MLP neurons of a small language model. Each row is named by its layer, matrix (up: input weights) and neuron, and shows model dimensions 16-143. Each number is 200 + 20 x the weight over its row's rms, rounded and kept within 0 to 999.
A block is one neuron, or neurons of one layer that tend to fire together. Before each block is what it responds to, as a language model described it from the Wikipedia text at the highest values.

Word-piece tokens inside non-English proper names, mostly Indian, Arabic, Persian and other Asian ones, often in tables and cast lists, such as Mahar-ash-tra, Sh-uk-la, Ak-bar and Abdul.
L3.up259,189,191,171,231,191,201,195,211,205,170,211,181,207,188,223,240,217,191,193,185,197,202,189,196,187,211,157,215,211,190,199,169,193,243,212,217,158,207,235,197,195,190,198,211,194,202,183,231,205,219,225,162,188,174,174,215,201,218,184,226,199,190,195,213,182,159,205,221,184,166,168,185,220,180,212,208,216,194,222,229,190,181,212,192,187,209,212,209,199,197,209,191,189,173,197,184,211,218,196,205,200,227,212,186,171,222,232,175,170,190,235,182,222,221,193,214,206,188,179,162,194,213,185,214,189,183,194,251

Numbers and quantifiers (two, four, many, some, several) that begin a noun phrase right after a preposition, as in among many, of two, out of 8.
L5.up1797,197,199,219,185,199,207,177,208,216,212,189,242,168,183,223,177,209,156,209,200,221,197,179,191,196,187,207,170,219,220,214,209,186,212,200,181,185,221,180,159,182,195,172,221,194,208,207,207,185,157,215,178,196,214,196,193,220,212,184,215,198,193,178,185,207,205,195,233,184,186,169,196,169,204,165,211,187,188,205,207,156,194,202,253,196,193,213,206,174,197,184,176,214,232,187,152,182,216,212,171,220,192,228,212,216,208,238,191,211,218,187,203,195,160,188,222,204,243,210,186,206,182,200,203,213,188,237,189
L5.up1927,206,154,176,208,206,216,210,178,225,200,209,237,193,227,230,221,190,159,172,219,191,187,190,181,191,221,212,201,212,203,210,201,210,242,216,194,187,183,194,197,194,214,166,187,227,210,218,167,236,188,204,188,197,210,194,189,208,186,236,191,180,227,196,208,214,201,188,182,223,191,193,206,207,220,171,205,205,182,207,205,189,204,217,185,216,207,211,205,218,193,172,183,199,182,239,159,231,196,232,162,210,189,200,222,198,204,166,218,190,180,195,179,192,214,212,192,178,213,179,189,183,220,201,206,186,182,267,196
L5.up2100,215,176,209,200,187,240,188,204,200,205,182,161,184,203,218,207,193,146,213,191,200,191,206,197,209,188,193,189,179,168,196,197,218,225,191,183,201,210,199,219,193,184,208,174,241,173,204,216,236,150,213,177,218,194,189,239,180,173,164,177,177,203,192,214,204,217,233,219,207,210,169,181,183,182,181,202,199,232,190,182,208,151,189,206,194,227,198,202,191,213,163,206,209,205,246,184,203,181,196,178,202,218,203,196,219,217,221,185,176,212,190,214,235,218,197,199,226,254,192,220,175,216,179,176,201,200,222,229
L5.up2505,200,176,176,221,158,230,181,202,246,175,220,200,189,222,234,187,184,171,223,169,226,167,144,192,200,170,217,167,207,198,234,196,199,197,180,173,193,212,206,189,209,206,204,176,208,228,201,183,213,217,214,169,197,203,179,223,186,179,175,236,209,224,174,204,217,189,190,187,174,217,193,183,199,215,205,184,210,229,206,221,196,228,196,203,233,217,185,210,209,209,228,188,206,170,190,205,193,179,216,201,190,196,205,247,196,169,158,207,175,199,195,178,215,211,219,197,195,213,189,215,190,185,150,206,219,225,200,231

The word "between" linking two parties or places, plus quantifiers and partitive words before a noun, such as "five of", "most", "over 600".
L6.up115,203,178,200,211,220,221,191,183,226,182,206,219,156,185,209,176,210,177,186,217,211,198,200,204,215,202,202,170,178,210,208,193,209,218,222,189,174,202,195,186,222,195,190,199,197,220,202,162,221,174,191,190,187,200,194,190,173,203,183,198,196,219,209,256,212,192,192,234,154,198,186,158,183,221,201,170,203,199,220,208,185,186,249,200,179,166,199,199,222,173,211,193,184,221,199,222,212,203,247,174,198,190,204,178,207,235,184,215,168,220,195,176,181,208,242,211,194,236,197,187,204,195,199,194,215,158,204,205
L6.up282,198,164,178,195,195,190,195,199,233,199,226,233,209,217,235,187,194,166,209,206,202,152,192,182,202,199,178,181,203,216,219,220,212,203,215,233,153,190,181,201,201,204,179,198,179,212,233,183,201,185,190,198,196,181,179,196,205,173,200,212,182,193,176,235,201,223,171,199,178,191,191,190,169,214,249,196,185,190,212,179,173,176,229,216,170,199,225,222,192,183,215,187,199,227,185,186,203,167,213,193,228,234,195,240,216,221,182,191,181,194,179,182,193,196,204,221,181,204,195,198,219,173,196,193,175,198,223,206
L6.up411,215,164,168,197,220,192,206,198,197,235,185,209,197,173,233,224,207,203,202,197,194,177,191,187,180,180,191,178,208,162,241,190,220,236,158,184,187,190,198,180,199,190,207,205,181,193,229,215,209,181,183,206,214,222,228,201,146,197,200,185,211,210,217,194,185,228,197,191,206,232,200,206,167,222,190,205,187,215,210,209,193,189,196,179,193,214,196,192,213,194,171,205,168,184,180,184,198,215,215,176,204,185,214,228,178,195,190,215,215,201,232,185,210,204,224,182,215,212,206,156,189,182,164,203,205,165,198,217
L6.up849,189,168,161,199,187,199,169,191,216,153,200,203,190,200,210,196,202,163,209,181,169,196,183,219,198,208,227,187,186,209,215,175,248,215,215,186,230,195,183,140,188,219,196,212,196,205,191,181,200,188,194,212,198,238,191,209,190,200,230,216,188,228,239,243,208,185,224,187,200,196,212,178,207,219,224,196,179,193,236,208,214,212,208,201,181,201,206,236,196,220,184,220,204,204,216,202,217,201,259,183,183,212,198,204,210,202,200,209,205,209,183,222,205,178,218,219,186,188,185,213,181,157,189,203,215,164,192,220
L6.up870,189,220,170,209,204,187,216,207,184,174,238,196,197,185,234,218,229,185,176,179,193,199,206,189,167,190,188,176,177,173,215,183,198,211,166,219,200,162,201,168,218,203,192,216,212,184,194,192,201,185,180,175,197,204,163,232,171,225,227,159,178,200,237,175,191,218,186,178,176,231,191,186,193,247,204,176,220,218,186,184,181,197,222,174,199,189,205,196,211,162,191,214,186,194,155,206,185,156,177,184,192,192,239,182,196,213,204,241,229,227,187,199,199,180,209,171,199,186,193,186,224,196,186,232,185,173,224,254
L6.up975,192,183,210,202,207,198,207,191,195,175,217,183,184,184,196,206,245,206,210,204,238,194,171,207,210,172,178,192,196,198,205,194,206,219,163,210,234,194,208,242,206,208,191,222,226,204,179,203,222,155,190,219,213,184,190,228,210,223,191,197,217,199,218,240,194,197,201,203,198,219,195,236,140,220,254,193,215,194,197,189,187,194,168,218,218,186,229,212,198,242,184,230,204,226,185,202,194,161,217,214,177,217,197,208,217,209,177,232,203,202,167,189,214,185,207,185,206,193,161,181,174,155,195,158,190,178,220,182
L6.up1036,217,217,227,210,194,218,212,177,206,216,212,216,180,210,227,183,224,210,237,164,201,204,212,196,196,214,195,205,194,221,185,208,196,198,201,207,155,231,199,191,182,214,236,168,199,235,197,208,166,194,208,190,193,215,206,221,196,173,201,202,194,210,210,203,215,204,187,172,228,210,182,201,202,169,198,190,231,241,205,217,172,195,221,195,188,198,196,208,205,220,184,194,164,223,193,236,211,218,226,183,186,212,249,211,192,231,188,195,207,199,209,177,236,189,170,205,191,178,216,199,194,202,161,185,177,188,191,189
L6.up1207,186,201,199,187,178,237,234,182,241,178,193,187,228,189,208,178,192,207,207,183,205,190,234,167,212,163,219,207,233,210,204,195,198,221,173,189,182,199,200,211,175,217,181,209,207,199,217,181,182,179,186,177,207,193,219,188,187,174,211,227,216,222,203,225,192,180,188,197,185,200,201,181,196,259,250,212,201,211,215,200,194,236,194,184,204,159,192,209,235,209,188,189,196,234,169,201,210,194,232,211,178,205,222,196,222,208,209,190,185,221,181,199,178,193,193,191,205,225,182,210,170,199,190,227,220,191,212,205
L6.up1252,171,208,165,184,227,220,176,186,203,230,206,199,191,205,252,218,197,191,199,196,194,230,171,200,173,163,190,194,249,200,194,197,219,236,186,205,176,191,208,188,201,193,183,173,214,192,185,177,197,213,221,232,212,183,180,231,194,179,188,220,190,217,205,224,217,201,190,224,196,192,183,186,207,201,202,214,232,229,227,203,202,210,163,213,239,178,222,218,167,207,217,210,192,169,193,191,210,179,203,183,184,228,214,214,195,219,174,177,196,202,170,172,251,191,215,194,214,208,198,199,200,181,182,209,207,182,223,210
L6.up1283,194,230,199,214,194,217,197,211,197,198,198,185,220,166,210,228,224,156,196,173,218,178,200,199,194,175,193,220,186,202,195,224,195,187,216,217,216,167,215,209,197,232,210,169,205,212,196,173,178,181,180,165,188,243,188,218,200,180,191,202,201,169,210,203,222,225,202,188,180,202,172,194,187,202,219,245,208,208,223,186,195,241,221,215,183,185,183,220,233,249,203,189,210,165,166,225,231,184,220,166,223,204,216,208,205,208,238,214,179,210,195,224,182,153,215,197,230,189,188,178,230,205,199,214,228,207,209,251
L6.up1461,180,163,214,212,204,198,183,187,214,230,203,215,191,156,218,229,256,175,180,165,171,205,153,167,185,192,190,192,198,205,210,173,225,220,171,223,211,167,177,184,200,173,197,189,232,188,225,205,226,185,205,200,224,219,190,216,177,211,216,182,184,203,207,224,209,227,188,230,220,215,154,185,206,239,202,205,228,208,184,192,170,192,214,205,195,212,194,198,216,192,221,217,185,203,195,212,201,169,182,207,212,200,178,202,243,207,179,214,181,219,186,194,198,207,194,190,191,224,188,184,179,201,160,162,192,191,194,197
L6.up1490,175,224,203,180,207,211,213,200,208,185,199,204,179,202,200,201,194,206,201,207,208,179,179,223,198,197,194,199,175,193,233,177,204,192,211,204,196,189,198,158,197,246,216,216,179,208,176,179,185,198,213,236,185,207,164,184,153,234,202,199,189,199,194,203,202,212,212,179,192,180,147,176,207,245,166,188,194,245,190,166,201,195,220,212,200,188,198,223,216,211,210,209,177,185,208,203,215,220,239,160,177,207,224,211,226,208,201,225,190,192,203,205,211,196,200,179,188,209,183,197,172,217,188,195,234,167,185,245
L6.up1547,171,203,205,200,219,206,187,191,232,197,201,197,182,172,213,237,228,188,184,177,198,244,248,199,165,228,233,215,194,203,221,179,228,196,201,221,186,204,192,193,189,198,179,176,209,197,189,206,187,208,217,195,216,213,214,228,204,165,214,190,207,235,236,207,181,189,212,188,204,226,188,194,222,205,247,196,209,238,190,192,226,173,210,169,226,201,163,209,153,205,201,197,178,207,219,205,187,214,193,184,207,183,181,176,163,192,212,207,180,195,207,219,188,199,205,181,212,156,212,209,206,192,198,196,243,164,217,242
L6.up2103,214,185,183,196,208,219,212,187,225,158,210,196,215,211,238,183,208,183,206,204,198,181,219,205,184,185,207,189,181,192,237,194,220,193,184,183,176,183,210,180,225,226,233,211,225,218,164,202,194,190,194,207,209,199,173,219,219,183,231,175,218,206,217,195,174,209,176,206,212,232,228,200,180,243,219,195,192,192,203,190,233,194,187,234,183,161,204,228,216,196,211,193,205,225,199,188,212,178,173,213,194,183,207,189,191,190,214,201,200,161,195,167,212,203,178,156,191,184,179,177,192,200,171,215,197,183,244,211
L6.up2391,210,188,151,210,229,231,184,203,205,195,228,193,184,221,205,201,232,204,238,183,197,195,175,162,194,200,200,201,207,180,227,183,240,198,214,229,170,186,216,216,199,219,203,204,235,199,190,161,233,176,204,221,210,191,211,202,177,228,218,182,229,211,214,188,203,218,183,199,207,218,196,208,230,236,229,199,207,196,173,191,179,211,212,177,208,178,201,222,198,212,187,204,195,187,205,219,216,164,216,205,202,171,236,220,203,200,185,217,225,203,184,163,233,203,180,198,201,178,204,197,218,198,144,204,211,152,194,177
L6.up2475,195,201,215,170,192,226,221,227,217,221,224,224,225,217,240,201,189,208,201,205,179,177,205,182,182,214,244,192,187,184,236,193,198,229,194,173,187,148,228,235,182,178,185,228,209,186,214,216,187,204,204,177,198,179,198,190,184,179,215,205,207,201,212,211,177,191,217,215,192,236,192,193,201,205,159,191,193,192,181,196,207,180,185,171,209,210,192,197,229,200,211,194,229,187,186,191,191,196,222,209,182,221,197,217,195,216,184,198,210,195,167,223,217,208,245,202,206,216,155,146,151,204,179,206,216,197,223,223

Short word-piece fragments in the middle of unfamiliar proper names, mostly Indian or other non-English, often in tables or lists, e.g. Chand-ig-arh, Raman-b-hai, Mam-ad-ou.
L5.up207,197,207,150,168,232,223,204,193,216,195,192,195,228,209,206,204,197,217,223,193,173,178,182,192,208,196,188,198,191,208,242,189,205,210,197,206,194,171,203,203,241,198,154,204,193,214,223,216,204,201,203,172,181,216,189,210,198,213,212,181,166,182,201,213,170,211,185,202,172,203,197,207,186,187,216,178,213,191,217,227,172,222,233,209,191,203,208,196,210,212,204,215,171,172,170,180,177,209,209,209,233,172,214,164,204,201,207,236,212,173,206,181,207,175,194,194,240,190,151,172,189,218,187,203,187,195,200,232
L5.up267,239,235,170,186,208,213,203,218,192,214,181,189,213,194,200,189,236,227,231,226,186,210,179,200,220,167,185,190,185,194,199,197,210,245,188,203,169,216,181,222,213,166,191,194,201,211,204,183,193,170,198,206,206,218,168,235,153,159,207,171,198,171,192,218,208,194,235,183,171,222,183,206,184,193,173,194,175,239,168,208,164,175,181,151,197,218,240,205,159,227,183,172,174,219,196,195,183,190,198,209,212,177,230,187,219,215,203,234,163,209,195,176,205,144,195,230,225,201,173,180,183,200,185,169,179,196,204,195
L5.up616,202,176,200,196,203,195,221,192,191,218,187,207,227,167,211,219,185,242,219,186,175,211,198,188,166,189,165,188,216,195,188,208,207,230,206,201,171,184,189,209,218,190,204,210,202,230,183,206,196,195,192,182,210,220,165,213,166,219,209,168,172,188,180,212,211,188,223,187,176,222,199,195,196,203,179,178,220,212,196,221,188,168,204,182,228,215,198,189,193,192,186,211,184,208,194,187,181,195,192,213,216,215,207,168,189,189,208,216,223,207,151,203,208,183,196,221,223,178,164,166,243,214,168,216,206,198,206,209
L5.up1341,209,202,189,170,216,198,194,178,178,170,237,187,209,172,212,210,199,129,186,206,160,207,224,212,212,187,178,225,196,221,201,208,211,195,177,211,188,195,211,211,233,172,183,221,225,219,207,196,169,192,198,208,206,201,177,199,184,217,187,190,171,205,211,196,198,191,210,215,176,196,172,180,197,184,213,181,216,200,198,242,193,183,191,218,211,203,187,180,194,217,172,206,218,177,174,194,201,222,192,198,203,218,225,171,209,192,193,207,190,199,197,220,236,239,193,207,215,224,184,230,164,215,155,200,157,213,181,211

Prepositions linking a noun or verb to its object or endpoint, strongest for between (boundary between, comparison between), also to, of, for.
L3.up1337,183,154,149,181,216,204,197,148,213,218,184,220,212,202,195,224,202,160,213,183,231,220,198,162,204,191,160,196,236,164,229,191,194,205,188,206,202,206,180,197,212,228,189,195,197,214,198,187,186,162,173,220,216,185,191,210,178,200,208,189,201,220,224,203,197,209,201,186,196,203,218,205,220,218,225,203,189,200,185,195,178,203,228,227,198,159,193,236,182,197,216,206,229,203,224,196,214,180,194,192,174,170,200,229,177,178,234,217,193,169,164,188,204,199,167,195,193,165,170,197,199,214,187,160,199,169,170,204

Word-piece fragments at the start or middle of transliterated non-English names, mostly Indian and Japanese, in tables and lists: Mar(athi), Nag(pur), Tak(ahashi).
L6.up8,195,215,161,228,197,158,182,207,221,146,195,167,186,186,231,205,221,221,220,199,197,242,206,176,172,207,186,172,222,216,182,208,206,211,227,203,178,199,214,205,193,226,191,203,215,206,175,185,208,181,231,197,223,238,215,195,215,211,218,212,193,188,195,222,211,172,238,193,171,209,188,199,211,190,192,198,204,174,218,194,177,195,201,194,200,216,174,187,208,209,220,208,205,189,159,187,190,195,188,200,217,218,203,166,199,208,213,236,197,172,210,193,201,184,173,229,199,192,161,161,185,212,176,173,209,213,244,184
L6.up30,202,211,211,211,217,222,180,194,192,172,210,182,196,148,188,211,241,203,186,180,183,195,182,187,188,175,143,208,224,208,197,213,236,172,174,186,214,168,216,183,229,225,212,232,187,220,197,201,183,183,178,175,199,166,219,214,179,203,201,242,161,196,202,210,223,215,219,209,184,193,178,149,218,177,156,165,200,178,200,217,207,179,218,232,221,175,184,209,181,216,210,210,196,183,198,228,227,190,195,191,202,224,199,188,201,187,189,181,177,196,214,198,241,205,227,226,237,173,190,187,203,202,170,233,179,193,207,209
L6.up222,195,165,212,192,240,199,202,215,199,191,195,219,221,197,211,253,211,210,163,183,178,183,224,209,214,180,179,243,204,202,171,189,210,236,213,185,177,188,215,231,203,196,230,201,180,204,166,223,191,188,181,177,179,166,210,223,206,200,209,198,199,202,175,237,208,186,202,200,218,200,201,188,195,193,180,217,226,258,204,226,199,203,184,211,169,217,224,191,214,176,224,211,192,191,217,192,174,204,192,193,190,188,221,222,204,221,216,188,155,193,214,184,190,192,175,192,238,237,151,193,196,228,202,175,173,211,215,247
L6.up500,218,221,185,214,225,206,184,193,186,199,209,172,226,205,181,197,202,192,229,226,173,232,206,182,176,212,206,206,181,185,192,209,160,246,215,192,163,190,231,232,198,178,187,200,235,211,210,147,194,219,215,159,205,191,219,178,184,216,189,209,198,205,196,218,211,167,240,217,194,201,175,221,232,176,198,191,218,178,212,231,239,176,234,218,214,196,197,178,182,200,205,204,231,156,164,216,184,199,179,194,196,196,233,191,222,235,183,212,169,202,162,196,236,209,262,203,269,212,202,182,177,209,203,167,211,167,212,185
L6.up531,162,232,173,165,235,190,176,236,229,189,188,184,206,199,223,222,180,191,197,203,174,189,219,236,175,212,202,217,173,220,187,193,185,242,197,203,184,203,241,187,217,181,183,195,204,210,221,174,209,192,225,211,188,202,187,217,203,244,177,218,212,179,206,187,189,175,218,206,236,196,223,204,216,173,205,215,195,184,193,206,210,213,232,220,225,218,212,196,207,187,177,224,222,144,192,201,198,197,210,157,232,195,190,223,173,223,203,184,185,203,224,202,198,213,187,218,214,188,199,169,173,193,207,212,172,184,186,162
L6.up566,207,217,229,200,214,227,188,221,173,195,213,229,180,215,232,237,180,178,217,204,239,220,186,197,167,163,216,222,202,213,168,209,191,198,198,234,179,210,239,180,212,185,215,216,207,171,195,188,202,193,245,218,161,218,173,203,234,211,220,170,190,193,179,207,204,198,211,200,204,192,181,200,207,202,178,199,219,220,225,170,215,183,232,233,170,186,204,205,160,200,178,232,181,173,222,196,222,200,199,165,188,209,207,223,207,220,226,226,211,217,204,225,184,175,214,198,205,162,216,205,209,187,191,190,183,223,202,203
L6.up682,197,202,198,225,219,214,175,231,186,173,212,217,185,206,231,181,207,199,199,167,221,203,191,212,191,223,193,168,224,207,206,203,188,191,146,193,200,200,255,201,187,184,170,207,204,203,199,164,176,194,205,211,174,201,159,171,178,231,171,192,194,204,167,226,235,186,178,242,196,193,155,200,212,212,215,205,176,191,186,194,214,173,222,242,234,198,225,191,176,214,224,202,176,186,196,221,230,188,179,198,187,190,214,216,212,201,179,235,172,191,222,175,213,199,193,231,244,218,190,212,190,199,187,154,222,209,178,168
L6.up809,166,215,169,218,212,179,201,222,235,191,178,186,240,228,213,216,174,203,207,210,170,207,185,223,154,213,160,242,214,206,189,183,199,219,220,192,176,196,227,187,222,170,190,182,197,177,177,193,209,183,195,184,187,203,180,177,196,202,179,178,198,189,187,230,213,198,211,201,172,201,219,222,216,194,203,192,197,199,155,238,165,200,219,244,221,214,197,196,176,196,204,215,200,200,193,226,171,215,206,191,202,183,211,165,198,214,174,197,189,196,167,203,213,170,165,226,226,172,188,203,164,202,194,189,188,219,197,202
L6.up923,185,180,176,182,192,208,195,201,197,213,198,204,192,181,203,182,188,221,212,184,224,193,160,215,136,181,186,206,233,178,185,159,242,235,213,221,194,210,206,184,200,173,213,200,184,208,172,182,207,189,200,186,194,220,166,216,204,224,220,187,156,180,219,198,178,170,199,201,221,261,160,185,229,204,196,213,187,205,191,186,203,184,210,223,228,225,187,180,189,162,186,234,186,168,183,191,214,201,201,190,202,217,215,178,214,187,225,220,201,173,198,192,198,209,202,179,212,192,178,156,214,225,159,212,144,201,203,184
L6.up1346,194,197,219,201,226,197,210,206,199,198,230,202,196,219,198,220,215,211,218,148,164,186,204,182,150,186,175,201,177,175,199,226,178,177,178,215,191,179,232,201,217,190,204,184,192,207,190,189,191,170,170,174,155,202,173,194,193,240,208,179,186,177,229,246,216,176,217,191,159,237,165,193,227,194,212,205,201,192,179,221,204,196,197,242,213,210,217,206,167,175,193,225,179,160,189,207,185,205,190,194,187,245,203,179,223,201,212,209,208,166,203,189,213,188,195,200,248,182,205,174,219,215,212,193,225,202,199,189
L6.up1716,203,223,185,199,222,211,166,173,198,223,186,210,218,197,202,176,162,195,206,185,199,188,172,177,178,214,198,221,181,197,214,197,213,185,202,186,230,218,209,197,208,207,203,188,181,178,193,194,212,196,186,217,152,189,175,186,228,216,195,190,174,187,189,226,218,195,221,178,174,223,201,186,195,199,168,212,198,220,228,213,150,158,202,217,193,205,203,210,188,183,204,207,216,189,178,187,216,201,229,199,204,213,221,206,184,167,189,214,220,172,235,195,219,197,189,174,236,182,144,218,197,216,176,179,180,195,218,206
L6.up2327,191,179,184,215,176,227,191,206,218,223,232,215,213,210,200,229,197,189,175,206,179,183,178,191,176,213,182,204,214,189,195,162,223,214,218,180,210,166,203,180,221,201,200,188,177,218,188,209,210,201,168,194,205,246,186,232,164,230,227,207,176,198,199,240,215,191,201,199,174,236,203,190,208,218,175,190,192,208,190,238,191,212,211,233,240,186,171,208,237,163,216,230,235,161,181,205,193,211,224,204,220,192,234,178,209,203,193,206,199,227,177,226,177,220,175,219,210,180,189,188,180,200,161,174,191,206,204,197
L6.up2471,173,175,191,202,194,216,184,179,200,174,203,200,219,208,218,234,179,236,194,176,191,170,176,199,164,179,165,196,191,173,195,230,216,213,206,216,160,183,186,190,229,203,201,211,203,193,173,192,196,207,223,201,223,197,187,219,196,194,188,177,195,217,210,247,195,195,240,194,183,222,225,221,186,202,170,170,223,212,172,190,175,170,225,196,210,196,201,214,220,197,191,182,201,223,172,212,188,195,216,223,206,221,197,178,219,246,193,190,190,191,201,175,222,191,207,230,236,184,168,188,177,210,172,226,213,176,203,236
L6.up2488,191,229,198,182,147,211,198,203,178,201,189,203,178,176,177,215,226,141,210,227,198,245,157,194,170,217,206,214,201,186,189,165,231,196,230,234,202,167,183,189,212,198,216,176,179,218,206,173,207,185,209,175,224,218,180,218,189,235,211,214,155,200,179,249,201,191,205,174,206,226,202,212,205,200,207,212,202,176,188,209,180,225,209,195,205,189,204,215,196,193,168,228,204,164,160,221,188,201,185,190,208,202,199,205,192,218,203,188,177,201,173,165,181,209,197,179,235,185,201,195,175,193,203,198,201,191,224,215
L6.up2529,196,200,180,195,162,205,180,225,217,218,203,188,236,201,193,210,187,218,188,219,170,218,198,228,158,177,175,202,206,215,218,192,239,219,186,224,204,213,210,199,222,212,172,183,185,212,223,166,174,227,205,191,198,248,174,191,164,224,205,186,186,173,184,214,206,201,205,215,166,215,206,194,239,235,195,195,208,176,219,197,157,194,199,178,221,188,194,193,182,183,216,190,212,195,186,214,196,192,221,171,210,236,199,182,174,202,214,224,167,196,173,194,167,176,183,202,229,184,180,187,161,174,198,198,173,194,221,227
L6.up2637,178,215,179,193,178,214,203,222,203,188,229,161,210,196,208,224,177,198,235,196,186,222,192,209,185,216,197,227,194,178,183,166,159,205,197,203,189,185,215,195,209,168,184,182,215,190,188,215,185,226,213,205,205,230,199,192,154,206,203,208,211,193,208,216,202,174,213,222,175,190,200,224,210,182,196,183,197,211,165,242,215,175,221,204,206,196,196,172,188,200,206,210,226,145,196,216,179,190,184,193,225,196,216,182,194,205,213,186,175,218,165,201,178,214,185,195,223,204,154,198,198,218,173,166,187,213,227,219